config.toml
num_hidden_layers = 10
hidden_size = 384
num_attention_heads = 3
num_key_value_heads = 3
head_dim = 128
intermediate_size = 1024
vocab_size = 6798
hidden_act = "swiglu"
norm = "rmsnorm"
norm_place = "pre"
norm_eps = 1e-06
positions = "rope"
rope_theta = 34000.0
rope_fraction = 1.0
qk_norm = false
attn_scale = 0.0884
bias = "none"
tie_word_embeddings = false
parallel_block = false
init = "normal"
init_std_qkv = 0.0297
init_std_o = 0.00664
init_std_up = 0.0297
init_std_down = 0.00406
optimizer = "adamw"
learning_rate = 0.00136
lr_mult_qkv = 0.5
lr_mult_up = 0.726
beta1 = 0.9
beta2 = 0.99
lr_head = 0.00511
max_grad_norm = 0.5
warmup_steps = 206
schedule = "wsd"
decay_fraction = 0.596
decay_shape = "linear"
final_lr_fraction = 0.0
batch_tokens = 65536
max_seq_len = 1024
doc_mask = true
train_tokens = 410600000
max_steps = 6266
dataset = "wikipedia_en"
MLP neurons of a small language model. Each row is named by its layer, matrix (gate and up: input weights; down: output weights) and neuron, and shows model dimensions 32-287. Each number is 128 + 32 x the weight over its row's rms, rounded and kept within 0 to 255. Numbers have three digits each. A neuron's up and down rows have the sign that makes its largest values positive.
After each neuron's rows, "fires on" lists the tokens most often at its 100 highest values on Wikipedia text that the model never trained on.

L7.gate593:153117115173108133160096124128152135147116111154144136096137125146126147109127123107163142118083108115126039101187193123129128111098100197098118113135143128166156075115160087138173097145166102119119124091193075112160154164115111054113117199178214129084151178155152124114117126099154134112175144138151143143148146119213047114123068101204169210090160131147128119134139157152123132130160094120089149107192119090131106139092093202118101182140131095170101092197122099161100081135128136121166120146090090137090104155104207139150075177112156137177149111120113166165144158102092066083190178159077128131117133121106131105158094138119142150166149060174162119115089162139040106126096118112108161085150074107176118164172141118086163091153143121125108116187140142111115142111130129
L7.up593:108116077125113186127131119151065160065123107176131086126122118116180071090121105133133134162159073106143116175171061115113097099123042084066093190078087140137090182148078179158132128119129107079127182226130114127165131107181130106082093127116129096139129100119166154129115134102082176114162139054111187121101120122129147162100132095160054139097091148148160081113158119095193088131068173101115128121126199107078153164151158130176127159085109134114181173122163140097169136122091115108087107101122139127135094093145105129122094094147124146146099136163092109190097097159152097123103136121081121132130121061211104138131115179224116110081124134107133143201085120110062167156161074217109136135125096164164131160100084129161100116091143091059100095140130176178143157091206127
L7.down593:089128147096169151053139084155127139124189150134147149143152121194102144146147105098111148126130082085130093125136144096127116033157124108066130109121073163089104160124101130107139158075118145107122148101155092110157167106213093143074063121106122158052114117146101170139063146117118092195095139108110106114048171158151153108148145102138085117144125162180122110140110093148138130167131138104133121086148132075109106135106103165137096128154139101078111118195143184121170162121117073094115162174112101152174112099158158152139103137154133209176051089123149080100127144118083061118078175125122139134115147119156096126144108106179124148102165089124202112166095124094078190140167135128115131129128071110163187124127076057136170121120113099084117071164138129103182111084083156
fires on: " and", ";", ",", " of", " as"

L5.gate89:132123142121073144127108111118123171154162169090197102136129131179123138112075193126138138177174136103125086095147125103091112163123101155119066140118116122142140077100151075134111087155147138049143109111071138076085175108085170178129132192125152089171112143114105149135121135184087119156124109137189101219109113122109129114113126141131172092152131114101138093158152129107152059210141118196104150149114181179108140155098093146122124087089132143151140139150078111176156146093122127121083089135183109127106107128130138126086152170131109093146111132104133131146184153063136089121109177084148116149093116141165080137145142187121094072153124114120149171141087133059196153153145162149119102108140154130110124084089174099098143156100119161135186207164128121185130112089104127
L5.up89:228101096107105234168133139147127136142144134112108169093167105111090129173134113099115130075166149113099122145096133175107127123154141137189184137132122118121129136118081117111144080112144104159082117104167159143112175061134103126138184107110130139128097118131144095156105174126177116085139123152134128134129131132109100058125111138136119132174155076016091112091142180188115133163133174135115105123146166117066164178092053105078095098090072150138109155151102110131138109124131079088162137150115079187087126179136131154099102126119150138135138093097102139106099110110138125080174150095143087197206170108184101118132141183151145092093091095092144139128110095100150090105184145137101109108122119156144141159127113116119132144156149082143165109175035134094123091174138111
L5.down89:111146157191145180121140174125168088199131135159112052111089114164094169116147116058126142091133102118125130134169118127076136126100098113153093156184120067153120152061157114116161136099130153163203104108090136155107082123088124157166109169134112100146105147103143170157145101155151163046161131085157160100076105131180131117108146134140108103168103165143175149131136057134083147114092175145143080124122108117082108052091100149090173131092101161064120145151100086104075142153092178133111109108151170104174161164108101134100130108116115136066135122133103185122101173133129111132104123163086153147195093099089120150170101130143095116058113140113148129160098078093146146169187165166144081121106164118159106112089131102085149145155155139198151146179081103084132074110142135
fires on: ",", ")"

L2.gate172:080186176141092101134120107059145116146108096135179129071122133099088192160090170139130085165060157152111213134127185160180088143095101074112096171190136180136078058096093118150118114144124137163117135206157135147151124135117124193085128123107121151128160133127137124132121092154108119117093142086081087163136115138160135144115103102111115159149144153120112151073117150096131138179162104125092154135136121128104127118124193141153128174139108170117175131218166114141161127062113157147132117127158127152140073117126090138089125102123111090105151129086078117077117133125136108095167043170129132152154126098109115135168064084065122113138150148124133126126178132153161174154116108140116132113131151120077124149128074167147101160161141115090192072186137120147113111111060078
L2.up172:105119144170158142145082105095192101177092123115138134069124141163064128183175113153090153107079099138198110172139146061141111103113131169113123092101120104170107151098130114116147099125136144168110143136203130087058141083110091117091118123129130195184147074135130170092131104128105173174106154171135146139167086112128144133117127124120161122078083074145112145093143108102182121158172089136146157159096174066115099162089139112138150186136117097114070113114156133126092159123119047126089148069130096125188122027157104133128165096097063142094119167074105121111129191089132099115146115089154128104136096060125090157165119145108054122165104148164126118158120075083115105193204159100140122225137122151117119150066105103163124115156198128110176108158117090103077108169162159
L2.down172:178121168179143144177171188092124135171144145136179129106065109137091098108154193130118086149084079129155131127118108117094167142174150037139060148150071106135185086129132157175164135111126141142119093156149120080126115113183102081127091165100122102098093174095076116140149158146096080200144161132153103170128147151079103054161156181111091139131164137112121115125090186131099116124083085162077095158099136115112142109105115087127112141090155133119081156105190087156091171105148176141153086084150127068136185145148143164031114124132154109156156197141160139114166139166091130111165078100136140120063124143111114144179103123103153129149140117169072132103100136050131191132142155067120078137161144124086182162161149140121107135111084152156110086184160113103097154168086139
fires on: " co", "on", " section", " Co"

L5.gate52:127138151130095190115089155073078120138096152174148169139137081075189113108115158162130096100211145113157141167116089099129120118148112161106104120151160157145138116133162079080084093161135188165116113172146138154102169117120133157126046130123150129115127113085096108142195159129101128155137177140077108155093112115119107154155087137135096146190121192075114105076152186122092135126083097124123150118095087154119174153146156097186135173102126157117144106115108120145113106134109168159115127157095110148119121094126139183042119164159159146149100102151108127081141085175111115138109123190104098143120129139152112107159139195143164125111061142113140142156069089119202138116115170138136188076161055211116138078100108060147120147146144181127169139144099175135106112039082083
L5.up52:105129134153121064127085183114082076141111099088093103131144109093076137161125053133095080062135124128141135111176155085153176121172070069170122069170116139146132082140177122104157146161206086148086147177102133063117167095209071092136066131125150187113143103111086181185164105075095181151151141174135109147131150135134169122115139142106140167125143129105163070137075128117144107129175143155099174098129097134154191112142141105158173153105140159131149079104101144126175067104166120104148135131136082121118051114109083154140131139135105195127157120126132129076126098103149127146139120136140130129092106129164162160097113096142106153121148094108168129128131121116169135155144150118113118188108064044127133158145087169084148151098052106196115149138151106151079117152124118
L5.down52:147145105109101172168209096043165124139064102175150136158111120098104135129127128184129125184124124152129129144107112131150166134167173141085121168144096140105130093085149082108147136010112134141108126156112090135129144112141079132156099141133143119154134117155144110163139137106098207140146084138086075129129090121120136108148115109142122160115086157144073122084153120110126125148145133094158086045137099151099122118118138082166231123145151110131075167131111054191079094137153117141160129141112113167139115165130174085117153128151104126116123132116170061118097134160176070126165165118144170104115180062123143143141131109133144084171077125114145153130113109121155137135075171085150183142160140145119150155122139079115107116130129110074161132106196204127130106123149117
fires on: " that", ","

L5.gate673:190125118156015153118115158077142146108140143149139126148186088154089141106105130128140109111168140089168118076161101140191124105088150094124091114102149190123161132094140043123087161159189138129152112110121168153085169151046151151136155170044145076129110154119094083118177155119160064174130117126124098124100092137152145150187091135132074170154139093087109114132153130091129177171135074125142117127150124050123099088155128154223121133057094118108160127133045097134115116212120137134097094094114162153117180115164167188056118148134167145174075115139128128168122141116107108080103125117120083182167131127174095130092121142085156112137137134148167109148097084081132161134162185105082119045123147105072138134135072062183131125160127126121165165136167102131154114132082104
L5.up673:155120049170175155130127135136131146183101119147214099084173170110127106084097224176157132166143109082101133137134108167148144143158138122143203101121135092175036141138145144160184064134110160142120106084120113147102118170159135137137138148101132165156121135142101122112132116110153121108166106133069184158186139134146108148087134210152107107173127157064092187077121090168178082142158153128116122142145198120128115119099076117066160054104143120115139154155064136163154082114109129102099136125105150142109131108109167171114182145146159092114170161096132124104123067156128146118134100151140095172110155117146120162158162137132037129102121125121115144168115165127190079159137120137173108101106170081103143150134137074112130113101162115115134060141157142183118165151131139
L5.down673:103079126152185179087109170124105178189161160069198121125135147169107161121075133082131134121103170152135145090146095145133107094104154098152077150188136133138112176105155146127148188128135152157150069050139116070091157133164190152121125188050143086100068149079150118042129124141137081034122085129139105047127069144108138127101159140110094104050120157140116158112145106152116084144148133168105183093158128144170115107123131133125139098172153080101127104144207146177142134182135183123087135132097069141121140157123114124128167177153131134107166160096096148152118083142138051126110137160099136102154098159141104086131135102135138135149144135189086138142114169095134156162155123167141076080077186138130111112113114058134185169132123124176139167181104095100108126095153103
fires on: ",", ")", " as", "\n\n", "\","

L5.gate863:075082144146059077168077153119080094133117142119058117139130139086132113087147100089174155100107099144056130134111116132121076101065122123133103127121172101182121152127091127133071160172138112148061136119127161104100141129112067062140102111128145138115163048131159171132137131153073125138141135119117143124094117118138121119144143110156142185171135138157095099104170091100196136102130143085125174124113149155055109110147149173136105097102128166112118117135089155119087018153152147170113189093153052085165140097106150101048107098108141129156042103138115090140165058098064083116099161131095188125131126117151130142095125095144148141110168142113188140161163108115162155124126095078135141157094097139077084086158104178141080109176111147087170108106131111084148180081111095
L5.up863:161077148135154189187152123117179200098121190080136196137209155120202152132131152116079052092129106052130135114139079122092099111166172120148108162148113152118176108090048144154176153115158140121100131113113160166132124141126115105092175111137134121128162112135114151141147137167115149123086133060173133137138127087194126163188081126138123116151137183162122117160153126156108099173096136127101133129109132164115119071103158155102030134104129179132131081148045107163096105146127160094131097104111143142178163074124177175122156131164067141171124085127173099112159140115132082133085122101092189120108110150113142160118123128066096142176154122152138135176131118127119133116068086085105081157150136183111138156099175173123150129158068205073138118124115101205123117151105123
L5.down863:075154092062165092163138144150111132107111172177142136135163128139137145130141132134083036160089114122188134127112147076078149182134091157059233117085093142072146175161103146150129135067100115131154135154143129092168092162077063178152190107170132168093111078120151093173160085153105160141138146155156139096104144095122144093146091126132072152111105132153101099122095117144160120120111143171072093113108102163105125135135055124100136171106132096061101106112121146159103119131078137113139134121096253142155141112116068092132103094116124128160101091168174129200176088061181088062062166077084116084131081199109120143112114152085120119078122116100092161183096118109111103186140093121109132139140110168157151124107091178132118160172140146138138165100188144097104138138140066
fires on: " |\n", ";", " (", ")", " Pop"

L5.gate274:128142107134111121159117062087099144128155100127145091117131082121132096221092133147098121160122126108135135144161127153093124128111152123148106175141110139126142198151099102169121074171178080119128063106110121209126132073099099154161130194113149166133081087139097171109093111163102058084150128129089096160086140137154128153114116146194078131077093144115109131151148123183140111143089103135096167112141144085107102091030089152151111138118119130137177141140106143131193126161125095078113128181151061117122115102169144086145111104120094175214138085081103073146157113109125103132165189136097164214108115102142124174114178151154119074124196104152168096133170112098159097140169115148172137221164080162113178140156067039177100118169125084086142104092165169130133149105122135
L5.up274:176124131108100093123134145107129188142089140131090089079144165071157106141148158149113123110153187131255083102121112128150132089106168154127098155060139160114131198150163094127068118080095160123134118091102066185144169165148122150166139143155144126104129131137147152123156143153190114172145128136167087097116130134118138150151090183092042119122071093091132175215099138136118066122082119152107072137133148167165076164145163098151125099112149108160176113156052111120163136132144118120100173181113114133104102151198165146099143169126163117147145137105149162104117096153124114164161110109127135143084166122195104142088146094191162083117137159131155136150067140183109136186145182108157146100129193100165168153112141090115116092094087078124134097103132117131117053122124112
L5.down274:097039127122193175179106145110137110102128167053149104150113119137086130121191101100115126117086125120106101068121145096093150148178174105154111122158125124190154040071108142173149160133163152113128145095071116095149139089137112107093122154042082142150129121081090115158140085164096165139123123129130179096141118105165090096104186151126091117114068155146156122080120090136131127109107141141109151123199209148198137078131092106060148110096069171069136164148166092109106130130103142179105077137114140086136178090127161162100101139105145190106182189133102147093144106061101124124157099126114191102179096101125153148158111100107103184156125116183098123117124164132118132169124130126161079141119161171139153111082158162059183138124107132125148156186105122058133209073158133
fires on: "9", ",", ")", " int", ".", "nt"

L7.gate39:121170153116108188122137161129091118108132106169194146089145144115106150101104145074157126085130143142080117155143114168176125157084197140184104106125090135139113150149056095109106052144143153070136148151121086104052146137057114157141094195148145124108181128146143136128156132126111148139085170127159150172112104128131068083130108119141177147160120119078182132120096117117093154068154151090137131105113097112104108119109123118243117195136102076060134125085101144179176146069174131140129097149090174116113175108133156131138067156097085061114109103123079139132109154149101141142178158072071146159154165098097099084085098163053060148155139089112132171156176164107122100171128159138120187101117110153117168117149130107161107149135157126115188142158068105126131146137095176
L7.up39:095114192162139183145094132104136107117148102154126182123094151205156127168165125116097152155154077079087106082120094104137115122146146136160134160148116109130111154105129116125136101110099178139071170122150145122096151091137122146162095136149157162108113145145088150121130145095076146165070118201091156122132112050142127148086117140126168113085110101097143120106167094098117128094134103202111122135108169101113127147100107086176081162130095131075205120127111101131114140083115117162135139179119134133117113080144154104098126185168124058070120148111104099089129109136090154183092152120160181088087159131113145172083143086201142088078096070191142182100152168135092110177137183110135194048096129103135128102081131084142213107149182108077134123144137126138159097160094134
L7.down39:084071077075131137056140095132176140124118132154143121169150164113114137160076191095160167056124160199141182109116143126154096138125153147116166098148143118134108158129097086124121110088133119163169111123168104102129113122142152109130115130084133101093114068177099159110131096126125127144177117140113118030078159125156210103118141162140121147113054133127180130177127113132171129101121139132109125133128084137174117185139156136118146111134160146089093130144130158203149111096107095072110112127127141126110078097208151120160085146103113150149115126111095088158127107129178122132137112110119112100138181175122084105107140132091137121164100132147178142114179133081095110109142165120112140143163131094090143139068094080177112169167179109140147126172184083149174169117141174
fires on: " (", ",", ".", " album", "\n\n"